python train.py --num_hidden_layers=17 --num_attention_heads=7 --num_key_value_heads=1 --intermediate_size=896 --hidden_act="swiglu" --rope_fraction=1.0 --bias="qkv" --init_std_qkv=0.0249 --init_std_o=0.0309 --init_std_up=0.0356 --beta1=0.95 --lr_head=0.00825 --schedule="wsd" --decay_shape="linear" --max_seq_len=1024
MLP neurons of a small language model. Each row is named by its layer, matrix (gate and up: input weights) and neuron, and shows model dimensions 0-127. Each number is 500 + 50 x the weight over its row's rms, rounded and kept within 0 to 999. Numbers have three digits each. A neuron's up and down rows have the sign that makes its largest values positive.
A block is one neuron, or neurons of one layer that tend to fire together. After each block is what it responds to, as a language model described it from the Wikipedia text at the highest values.

L10.gate4:492525475431544464474528500404471500557500452474488481533473526463436465421497543430427446475534576564536525548546477444534488448475474503548480505545489471428461559512467613528462522452528492473543462487523517469530425468481518459555487427517490482449560513533535512526578539550509522522478514538435467408541489608504511426420488482540518376466495552393543565494477425481562488526472
L10.up4:535404466486551464575579505401443467480450465503518453485486458526484463460575481517547535546466465519459567531412602500464479503513528402446554497536570429501503476492472540523474513466503542474563360427494492481438425500487508562452480597576517449429550525583455540508484521497552461501520485447485426489497455517596568514556466502456503471404478504424500510527581563547399514457591
L10.gate108:544400536613453412383500500489499473456482463601515498498506577397514498483604448516539553553459402534611484486432517518375494438495495494481555510493500567489498361510560542502446502558534522480571384508471452597514450501445454512554628549489500581530464482441509539532612560535490504470609444431470519506439503467559535667475573485563565457495608526487489489403517589501523524569476
L10.up108:519495545465488522537518457494524539348464413509430503493516502517470585512407493611517475528547495492512474549547459583578453474504394519447450547518471497533532663503466506512633545472483462552424567534407535473515536533546511559538505514579420428547425494504491489475540450583540530554469498515503586492505515479526498460515584396468452548468560477481571533463460519430538487578461
L10.gate114:469537527509471477528514546424494562491527548493539456619539468555430494492516513491457495557538500463558420416424532531448428470490429536413442571441474578556487483472487568447486588504479390554517545488449457540472565498535414496569504437476495513544515486521590490474520608450486510511459500584536471548471554515520586468473500476603454464477434556545499504544578399561524531512483
L10.up114:528509570631529571503554491580562441478542482495569532545483553486551495507396495543508491452505523510473565512546516549510518443504510514468466417548465486615537536520425571508385390579561505475510402579494545563493537466511439426532493509529482411627601492429476493416543496456532505557479542616545484424516437513466588529478561450472493456416453468586528523519551463472532462466507
L10.gate182:518545442599551524492482479500456391490462517518471514536550541499574459424504493499475508531519542468529544579527566396479462526515445496479501508557628550502507491488481496544459457528492504400568490530626495529513427433429447515465562466543546497531371391487471553460540558548586504502406520437492492557536540505456439506526569444468407515445457560510438557531484486482440523545633
L10.up182:457492506439445546478487515528434555503538575524568468451455454512519502560522466551419537396530510513516399488476490541576532537492493427503362493492483433479539604609569473525470457546533497477438509511493487502541440367624468469578499509530496565560482483508502461548372483542502584531502527493517443476455558524467524495522473427470492506547507513454461481469488497505506438455420
L10.gate200:585569520461426516454551517423516504498534492498582453502481482487452432403466502520388510472472466542596634555434510568521472566496488531580526496528506552480470416466508484458501479533488547470532535557408474570451445520501462367498491504446562412390401477519543483541579595456431494387444410432520500543571505504523427468386462404584445439566503505524540519515541472482565507466504
L10.up200:582436536466513558469493413510437486526435497590481463409618614568520577464492426503382485560517467567516460593439544579436524539511499510525488479492583487470530546492440453553539555518453561516521491487414541545432476527477603483507534382522415466487495470489482503567540503331456531554516479528579399486518465507501484380460474443469458426602505512413393444481472509475535535502475
L10.gate231:481475425476591480380450470452468511584510492532480544499472534410466525487460395443520462455587448477517404575477571473611463472468431489564597516432592597555453581562377508589353451435555452597469551520460458494428623443478527453522479471535486489518465561461515552548534525468539463413551448470426479510585553455488624500487567447485428476485472446501523545498460536535523525470426
L10.up231:560531484493366502462506535522477548476462587477451487468510528459501586516549570491537446455459505557359527434475566603499547555609442408503514482526495531512533501515417563563534528478500562480573578472402526597465513416471391500483526485539504489491484528566547524512512492544481432487571498450468549439496456595468420475430489496467477521449513531475464580444491590483559624500471
L10.gate265:553493559386502478536512415450538483570517546610505537593479496472598616477548511458495528513497474518487540531455519505441430484452425530487519521451439523430464359471568482491494517534429483453547445522431518574517411623520433514468570456481541571557542425478549554517541529422455477474469451591471518577511522446441554577507545499539460416538542490462424417531566432487525511535495
L10.up265:589471534582491462447447446610434481568589424466544463486513450506438543467615448452477517457531502563416438451400480503504460505460448408519528494535452413528510446503552496543466485502508508471528385463457522530490507597570479453544547486514435457528505587548450556552534558488407529452539403496479483475487544514534583536530556496594554425501537539569392578522421467579508561456507
L10.gate282:535439515442467460457557502450484490505493543555599489485517466528587511494546508471521474483470487515503476459432420580553481468555412531538458476533491544416518499482372463486471490512571439479511475566407576533484494532437528488490429549530565531554471579399458457465505490511577499513508491478593447510382454545547497421531497511485414446464535540519570441458486403488583489567550
L10.up282:555534557465508549543463533509436528477496545534497489458539465466471572559384584504545590519448492518481509501503447530437482427463422437561475573509481487473530561477461541456537524503506484576443535420539499468643563472522523533484499441590527406548533521573503470566447497552469522467499441493425426501521487474508476488532507480532510442556526520460529525411423558454479484587465
L10.gate328:502517499431495527573485413409546566445494448474514601469541489539448518502529451470480509397494478487581467509509557490526513429428465499516430405432403480527487566540531435455522470523663529537456489561558390490483505584530404456418424481529564476488478462462542433497428502556481493442490389504433479448609523503552481502511552491590463478503541557478563473504501533508567556520480
L10.up328:463407467534519541487434486478569469537522495565444533456434555444513551431521491467572481469511573494432478494601519478485511645437442478491499531528568422430571525511444520535508460514561445461477626576477595483398539548483458520493457484505528494490563549536559452457484442492470552519431499567480437363524513587556515510492510566504475466531493532427536539565522474469535495451478
L10.gate356:464505412508539467407468542507530550542508535555452549538385550461518553435496526538483430413515496578563611498490527566413482540568536530597481485403485548581529514444507661495471529454538417582429552442486557571499555515464437498480482517466523498482486503472524510480409480571421473474491421396459515500456497504590466467592523439525499486446522427388525576454562469550413514545428
L10.up356:532499479574476515490575466516499456469448501491471481447489534485512527469484417502488465554572499444578490499452518485538449385466467490670568541501422472536571489499475523591488536397508545502521546561422521541498492454503493451478444531499481502503446513470400450625539553521415608471528536521493523479528506476580501516459480479401403504550463460559565548496518622503585417482453
L10.gate357:516556420491430557485499523528458463470481498493529538450520502415563561458543481416502548523431472414471506635555495468479515457527552529512480483518471500549516589529474451568462424484488531530496501512552485576535435454505458555431482448565585441492520459531530568536474534441456409493509498472474496533517481492592520512578562440582475465492483623588510577503528448519508469488595
L10.up357:419414506524468534531555446474478455474491474545452476447512560465409496622468490448415534559502482362458499528520594443499535456520544519583448521465517502433412465481520482555533620483547523504521502483593473464495517467507531477504461466513505452470516551441637470515519464456531481471461515432453482534516562468551509521549511432482465462517550506558459371508445411545516498592448
L10.gate376:547421466519454468463436420564529509501482460512586567571516557554504475456482525485554514462542413587515549565478484420514518541452448492438536538608509406565580470559473484518464464574493565471476487423432453423498520499481426564497476468504470520456478450538550507544463547489428518527455531517430515431463426528511627510482468474494443459521498547363469493456437443584449520502513
L10.up376:576534576485447489402429365436436451505472457465559501527510625440453530529564439486526492570543542563498497469508550527508613477555524458501510528444471420526459380508430451557489487536557541500467402573506484537505568534460506594431523596537511444609435517543454564526534505528419462549470414476516430490538484490456561464502543419508487402512525529575494497521421583537457478505514
L10.gate480:536531512488474387437525442433504479456595599423459565559438510523502451500521434554491513584564496527475524469494560535572423458436482414424534511557527501463483542519458435556517540498595526483474513454454469489513562545568440411592462468648473477527498412549498497421511453444512486590632417483492457549455545454551538465506482497504432476490488440537585535497506541469605499462497
L10.up480:505522534537359501442475493399505463493467554565516488475507508514525450522516505509515454498509452516491508432463565498478602611516539562501469456489486509520464499543469519634552521510564437499538513465476490501559550549525566489626587476537502424576471488489549533459507515474517572611563356451519521557504432486592458520470459446567534605432530474552432512503421443483486515459549
L10.gate666:557479501552446473486513508525415477505503558505459535518455527514444516543505571426492519468427519524508569578405607602479535445439405491495430525443446420441455465518514511533424476550534493439514564428531463443500571562477500414491424436540473465490494482517413508532496523408488551449466428460504419601479520546486524495501556481543468510545561416569484484462452451460518472449497
L10.up666:532533553480418469538550492519425530443503576573432488559484410496470578528523524373464513591501481563479604487478452470501414496507489428473502477468431393487496490588482480449531512521499456568467469522436476489580441531479565574545475484512609521489564470497559623480555542534592530471513460483522450541520548463541551462571567508603543455554530481468465592539491411520556422606501
L10.gate751:537492468460481478519514462483466520521615533567519449504539532451548533477587449451551567468437608520533537551560513571528498435424555519426471484395481495449519544550593626524546548494506474452454546443404511534554549482572423537500538553460581495563432583522488577458489531432454503524466442527443412456475492493518491532526486499576488361506513504423466493477448410420433430522541
L10.up751:465448416597526511549547457488530489482471531424426587519453466455491491517596480535622565525487535524493466499544525450499470485518497441470476588477563543497530456523534549592548440530496489598546546545556518506466442474417425468424510531533517536529489482525561460480551478451522404492561512517490514567470485517596525459571561476551434468509577503465483439602463486588495534513533
L10.gate871:525534406442452548451432463584523563532516577394465499445501537453489516461584537490497539388469510522481477491556548518441442529635437544460483495523538478411542483424368474522496491585465509433529437521511394505413478517525548526556522516416580498451512568483506534497470585584505500465447573557414488553585433410415465463454545506481601428493455444574404490496478419504446510474514
L10.up871:513468518455563563461557444451506433461532480539468504543503565500496449494503462569450411455496450475555479540489497417414542416509454511558531542473465490548533479512467466427543471482459531480436526475479451412448382522477518438442542607553437507547476508525539510496512531391434474547529493519557479479639486526602447455446517486571509517470388540478475518468537468465529485551460
Description: Passive auxiliaries before participles

L11.gate161:446437544557492565551469443521409502473619426482553585472510467433510538538572510500493539433561544547525449512541464421496463542533557414471507477456430528442496456458522492465476454557539565519418486508523489508541423407539501511590539495479555497472519490505584575601583479459473510436512459521595480454565472500480485468523502505442480503522477521647565540422518502480534557525521
L11.up161:503523475541437485508558591449451460427527447516624487633492434642381421399519529430527550499382480450381544486423496506535523471468527490493598487465549448527418543542507551621556493485439420420545573540542572610475529483474495596537478471549536443445456506420454502537451451468523476451419476520528489450439529460482483533545446495446515505519496479562445438632532563477549565531429
L11.gate654:440539550444441389438402468517457526565492505516506589492387559387479504437522464546550540517441598577474473550509586450549424492477448499514568418514465614523514481457441553522534542519482535432449490538496485474475609546533470590579458484584481424579449510538520498469495457419592472459496502448408434574540510447528483423525430475494470517431579482557492480546537535542556445494536
L11.up654:529518374547498490429477450516443502515470469508451512542457550423518517502554585585465504523537400551448501502491533417488575482480426470558575481539499554478401446436415555550509518484487531570530484475451502511494444551489442504490614441473426495500530512524516553524505505493395487462517470454466514466561581507577451545522411476434503419473477509595443570527459480489504488545494
L11.gate717:478447545394478504467517461500416413513501394538578531512509510531477577447555529483484540459591422523463540605556471494533508546501419455493463512589498447481528502463527489537453460449485545536492517481422412482588412473539447392476560419569466480508386503497476584480484568490461506406439475476387563539476553419524560452490499504495514485398498485623389585520524525525532491435613
L11.up717:445492584482478463478426435599526559461494526377521474586491626461513400483558456505530462465459521669469500506446564490473433485400533453486444463450479572496553502558406537472418396490525527502454460442500477537410506496592484502472516520470477521392559505516420473505461482435443584506645474543453556570571550452459522622548465393487499545567460527543555473464523460480511488416491
L11.gate893:513493501464480391485412461495430473527471485561500596511516521461553495370527490481559563478537461559541548519418511354542386588542475497500549468535483516470481445558482476596516552483443516453520442524511401359522449473518472624519504377563418547547514435477450594592474535402489407408434420405483548517499585496436479520497459523486511549450518529565472527535474436472462473558513
L11.up893:503405568534367415475529474511604483534469512506564620429429598571435498416580450453530557527475449522442456576408440527441340512473600494474518425517594608432565470453533437491526486530521540527505437573435437528544514647551475453513519467498494457588565505490490488534482537504561480480481480492566484493442472456478560467548394522463487546482543486588426563535540563475463508545518
Description: Before a past participle

L11.gate74:460530519463539433510439445482509425499466508512528567374529541528579534542531545544593505560484486480511493465528491491467551381534458439494566506508459477421524420518374499494504527573591433475471511502467488524429467505501451490444481484567557478460554597491533515492461495451501531466532527487443545539520498493467552471521477488573518545471459440423451490421435478398544500466570
L11.up74:656535546513497461598563505452502437467531506497457523495544578472446483484569495465573533562433518536482477408473536597568553508436523536567440446530558526584462505445468499424524566518521484544462522565463472556431558455587471511497547508491495558505487491529473556485440499460434421540530476460525447463458491554483375490487485470548470589519486515568434456436584540480552493576596
L11.gate206:572487557456505546466528483509522490512536518484527515536536508509470521550499493590574587485429479497468503440551501537474526453488382541463484624503481438544501537504514455492497426556455488522463565501515544511454462414472385534437558457510474441448519542489373513467539528592421540561564463412483472426361538480497470550486532472555509517461568466447532466479534478506556481469583
L11.up206:541461619473511469501523451503501485500486556509549560472512557436507558451471536479557505557476461461494473488538499495528472461543458452543583526614563526434435484515487431395480547546534516441506554447526497488493504509487465480480479433499437544506586509465598402471623476599432493516483502523455550489584520482463527487519493485494593478524578447451483498553515558539553571495538
L11.gate264:532444498416439478495535586460453482510538461565513452490498547521533569551525461554415462518456463469455586478557565542522489499414511579505524414570527559588554502540411435513560546494483486529567427514591512556473478424481477605491541469527627582501566464495518499527529511485459479479520496405418542541486427434536454535523531479452522458487517478547451511351473519475601554537517
L11.up264:525501541484467479497508509446441514555474500450527419442544516483490538521587476532496564513457425534554422458494576607545577382468528538412467450554492532481479524424435567446540543543538574572514421547463467513379452502600474477442505533514543499539501473544461525555508399511525452474536459535574513608563494481601435434441415522542414561521525436485382515413531512534519513463543
L11.gate292:508489509554452520447418460534533479570494416481491427577480563560519486457510488469548569538500462475503596477474500512385462477522477557535469506593560525525410391453463517485499509425514511597456426472573452503606457488442491481521505537549479496483431566571504522517489462488466487477454512388514550506429481492555530433445515496460524492564508459446572561545532494506490395541438
L11.up292:531516554510495471486519516573488471569432510473419438606470480518562475542378466476496528524541450554480465566501514479431507463464513445504472521454546467430547568580514557454485511421559531585477461418517388610452426532463463403468488435516508521432456515532423469424504505372426577465564485429487461563483493492417586485462467529517426438549461491481574434489573554500466490483532
Description: "under" and table separators

L3.gate296:543472364614454503534459546402513539455528516469516500579493491446491445472390466537563529531527494582521541392508514426450516528507488466427547500482554549510496489613516481507503563517453435479488465530543493466471496536607455452455483440558592462444510471511621516518447555561486456547612381495552481488509438558572487512469572463537563478485603539426518523627497494477508544477603
L3.up296:472514490519467581386590502516574543512497495454450507546490486456438477441494469441523544525478382513514502549522454490516562393504500400362538461450438511447525490567478459520461574570535552405496477458470455468495511634504547493438471393528511636443508505490491555617439579545427562551457488483475524481439565511561552478450418464459431493492504495422548425537583499550508482463538
Description: Approximate-quantity comparatives

L10.gate41:475576470486558409564479434487485399551462548517492444556500480442509452561562534477478511475456555481430492556504538459514530528510514533363488532526483520574483476498548492586572476516534518525552582454493471577446437571471476535495515474571472609460402460493483483522436478561512488488421566468539506491504423437494504529443446468394427523537512407511429638506558474514542556513553
L10.up41:528504417591501431428558465503646518552464494618468421467492430423538470493476572480557519445467489493526548503520484509536466437510462463500484546614487527500606410469496487560570538483570568459617521503485499474464499558497474516590467544547508480443540647567465530547430528579521585444540518455499529481523532548535459558493525605555493440480462479438511557478508517504493512458504
L10.gate49:534484481508555547586575483510526510445557569453553510543415605457512550432484579396482498527396496402478503531477431401509471515481555442480545480506504507490508410472536515468510564519519513486449490559521467598471514541441451476455480521480500555547534477499507475623490444497612561493507480464470544502441386540579517554423455586495493376492421534468496584459586476506499539439542
L10.up49:532516402444459514488507545454586536495436430491478546468424512489500545569515464474532454500452519517520497534533509534504516478546472469468504525484562510472504514517568560417597559476419465438463528534526507456444504598531471529512477486488486553558598590496455540543489399472576481504567469386464515588445480547517568550603490546517521439439574449539530495476515439527479524563524
L10.gate171:535520466482469499542514414423572512448486484544463545463523490477443545393475412525549438468459455562470483527564498477466481535499495447406557427544506478487453545505527470469617514556497492502567469503454398559479445423454465438426475480527495440563507429449616423431535499436395478418487465513491498520496602496564525498491498512443515569517473421519512518441448533513498453510590
L10.up171:449491519468446477570489468528444596534543557434569562495457461537561502471558523559500427588484512461456495514440495462492501551524555493566484498462535522622467461545478515480470530473554447473581443524499418462433568590541566431557448535527582420530399521570498560558512517370503462444533467555457483483477537508525414500511466475476525522515467458412634555486557384590577520481447
L10.gate177:572498546528428484616525457400530382494560452504538605588534513455522476410557582474472542477518571541461517439541518522446504492501559432468473489557497448450504375573536431592484530511499524548523547408508475450427538491518381464592520438463595444505415574547450519476493495440459547552509533475460498486577429470490443473440458472572434513506496498539588515556569412470568468487563
L10.up177:471519603398569504550417473569579467453552438519517575468514458481570424497455403446570563478596570501415511456394417502490467447510546528630477457482485563463477462512561506435476478477443533485530598492468483453414494535527604469532518553587443411446458456584499529451436465526497484544475504485476485445477481451511463444460511472441471519456481520579458504539413422555430516551455
L10.gate255:545552450540475537555404519495465551393594562521614454551511626500493449492469468574557493491509440464516475465599408517587488541536408599562502552519558353422484451428494448472552440499538370514371440401502505420450571479564456527503511519561435473473582526542540507371510439518516516476489515446436537570428518472490537488476524481538542521541492515528477500420561510525519509506544
L10.up255:595431513597556511499532560462518591469569579478524529443495571427516492507540542590586432430500484514551479438461522489552484558572437407548524549524605492502471528442527495474533405605520405530440499421529444514525539524467489483471576477483473436507576456542504552449530537498441515446419518458491553544443486469487484523524621583525516481453397458504593576540511488515442432488542
L10.gate314:476574552492503516628519524502535487506502502514489548410480445442484511460438513521516534581427468509419433515430583480517548560499518494452438395487443541556466434523484462502524467602534495494414514564466457508530407492547529427527525442475550546437507476513498480481438446508390397450518515512544475341509511535552542611458528529539457577501436518515576434568479552521545535501614
L10.up314:466512483570478416524558530512501527529567535497459506477459487466525478556457543511597584529501480456500563545470427486491504510362403489507559436437482550528504428539462402524482455583471466571549479462418558501484434466510491534492511544604463514471375482498509531503547542504516416463583362478522514500549487497519428592486471486455545503485484458412547485613576496587349529586474
L10.gate320:520461476476529566558500456453445464514421463487545485574452576435492453434571418529537490496467526552542541508430537490512480522522464561457528525461546545584493503429493569477481431507524450432400522595554485434488550517441586488593383503496505358435406412502484511529434443496521329453488467482546530468489401532479545556576515464495508545530432438491463559499499485403541555458493
L10.up320:539492416538521440531496532476539612493451466509450386489585597462425502427528515482503559450459534428624483517520591438536482434483482500485490445405468467491431416497544547544477544498553492479435469571450506463556490527444597513440417488522522562512472527460514411536549606518558514593460508453460483421465491486540401458494534452536550443396393506533502581560479531416502569486492
L10.gate336:577547566436561459501594443440479441427531490533451539488487555509558501408545520449511491366468504546586616496413470454462553460408448546529490400472461486453447405429423486471428518627516498516506547571557559508495475534534531440451594491459483481487491459456535528515455395425547464522573480498557528579450369511604441473537554511504414534485470491484579575469464469426565529530421
L10.up336:561520538521527474520484514602476416461564502452477639488592510521607520523522494451552545432545530546489409573481466479545524519461459500460477473426435463480444449485480432512416515580497523583442581623526476536502527575470529452519498472432438479464582451557531464540390478452536556513573525493494483491504422464540494576531525597507492397484383442577514473428575394494499541583520
L10.gate377:552442490563578525534589553467518507540535469567495549491523531396514525551471503561535490371477479523487592444502466521550514497484563515429612401503554468529468456532485587482480498505577399555496491422568464535600408587444522572506458344555557544481525423551472496473527412462538492467408418482520522490529456437494477488578520519554538515503512454476419522584495468446520569542489
L10.up377:493466396495465559508545487578446405551480572365515515407531444461609539531512346602583459486563432375467535520459488514518438463532515460460424641432523350515405503547450493553554563461481431454534536472513537502554513489491483512538534490532548455434554440575434465541470599545473517552469521538371510559537482509521530514481562500399463462630453486575482569503480476442514439533419
L10.gate402:474555568580488482446500435449511493455540405449502546496538597495476586466529451457468488469513459567491544504491566485457524509598565490558540393555460524541440455523489481516564489488512575499498542572483506581390525548613526499529524505483477503511536441449596530494454456459491477508506469471442499438553674547431471537554610497467443509528432459526533396390523551564488487472558
L10.up402:504561506572476467528480472488564443506500505504456477431383462459457591469513568430555499457534520548606604507463442568520427477420587486496477526534418467467526414555419532466500465429586514498537514427422443487459529556525502519502536506523471469503424414483451513487517491548509539509446497433570469488518453529609499506496399557479478519577493550548519433518475471508591560469525
L10.gate483:576540471590541426480618442522400515437554508475461532434512606519572500528489570531471471444484429545566555505535495579511517461556614512598554508536573577477457447437478451535490475470571516548509412463424493451487484533444450468587476596530483494461551578479507469500494550455432401494566500438472473470508491497507573528478488575484624570570513468493495524499501501521505548507597
L10.up483:581478491467459496498569475462486494479474422557514568478450497461469572526475499508555441465563444455473468572491466464468509461506518577498507483464476499510510480506537483510574400546557446503494464554517486494470470509582479472494512507518413533561512515532538562411492481518421530549548499545497605579540454481462522560532513510436592522532410423497587462436506479490450548375442
L10.gate540:468411521531411460410459444485428490450574492405470504496581492501589456524591463437523486541468485487446576549499515482411549548414475486542506472561534530507470483494447461513568473556576425524619514512437555515516594425504519440551553503525456551522522517439564424516549549539489390486417487606498530479485529449437424474491502530491545385485476437454653493463464519552499427544468
L10.up540:440429550516519552485366556523565439442510494441502417494515444472603535434494465556494412566533472546479487526436512508555595548419476524500446453541544463511517442493465476421501407460524490523492450531419524524385561480547506591538561494486419498390487509395524532434563461491550403513391416490431514540488589521459511505503499449473508445555486485501513561493459488500375483486493
L10.gate548:396492594559356470536454523464493509545528493442561465503452445438530495516538499574508451419453496516479546475526532555493459442515483524472496506501535475500499426496386458529473477340533473476464445474488471502514512563499501584467427531629423494410507459592494515469438515431486496554553496421475491520551514468420581539516429473489454498503410482544531449445524560508460485544522
L10.up548:537491521436543490550551577530548492586505487464532455565457494490550551530387511476566453497479571502531405415477554484525451510456459600513500448534516483536448481469531503405518381482570464426471454457485439490529482628556545520539552428455498529546479450505484381502501507543415540457526504625586518481523538515465468419457465577475517424559440553479519589405434505498533428599531
L10.gate642:545472429496454563503437489509516543494563493459482528552560470504524527443524525496522494485488510508530401482454525523501516501409487426478554475500529443433493505494444521512513584568487621420462494471517521536499547599620528484512545476514481518527515562490522446490515565444447526425489531506465456482458634492599500492544545497415527493495567416588560478466435449403415416435566
L10.up642:598471422468472399558476483440562548552468560481493568486534540489552457509568448435621442472510499601444409468457508458425527473429483504517521535568500515417476484521411467515589473565505555539485493526477547394578557598493488528529535565464482498507551551462578506496460482501515500496480497498584511475596598514475530442510452479493559546444582478480521480490521469429421343471550
L10.gate819:546542409548514483558462493463472506507451602490478480491512455503456518526523455518518452513477546498480432516417536537546492446473440382459451462502457449575523456510508458587453445449521470476493451447416482509511461578545568644538614516520484505634588529435373390532450502480555490477547494468391571476518491500474501440422564484479514594555469564468505456548563533465559425521560
L10.up819:555514498527464463507537467471501640550481487480535581472539549473465488483461448534496467469545416486477561518500520480579551521471499415482548561394550556490414518516460528519518492427569534543475477491471453546598445517549534430496552520494454404531541544415478486403496489585488431494526550581474482552500558503520561465484406528568499510525480534502510451440564560566475508483500
L10.gate887:447482521610473497520501531519469519553492508492528461460513514525527443458535433532548445590385452556553494493528453503438568532538509539523504518615578530501453421373514509454516556507480446501541577455504516505518504609523493481471476467482531504490503468544512457467467525546453527414471442535590535460517629417498454494527553520564486503348477428516492517465511484504546460461603
L10.up887:571464397533515433553473492511566512483484499473571494559464538503474603499515426515589501550499507494561430521524493474489519473556518498514527449543397400511516393596530490509419500563396471525482563447478416481513431501488473592493512504550548402505491457463529417528492540549534554510508435563485508523456488597564414463466568536447551457525410486477513505433418578490603474547595
Description: Prepositions and word prefixes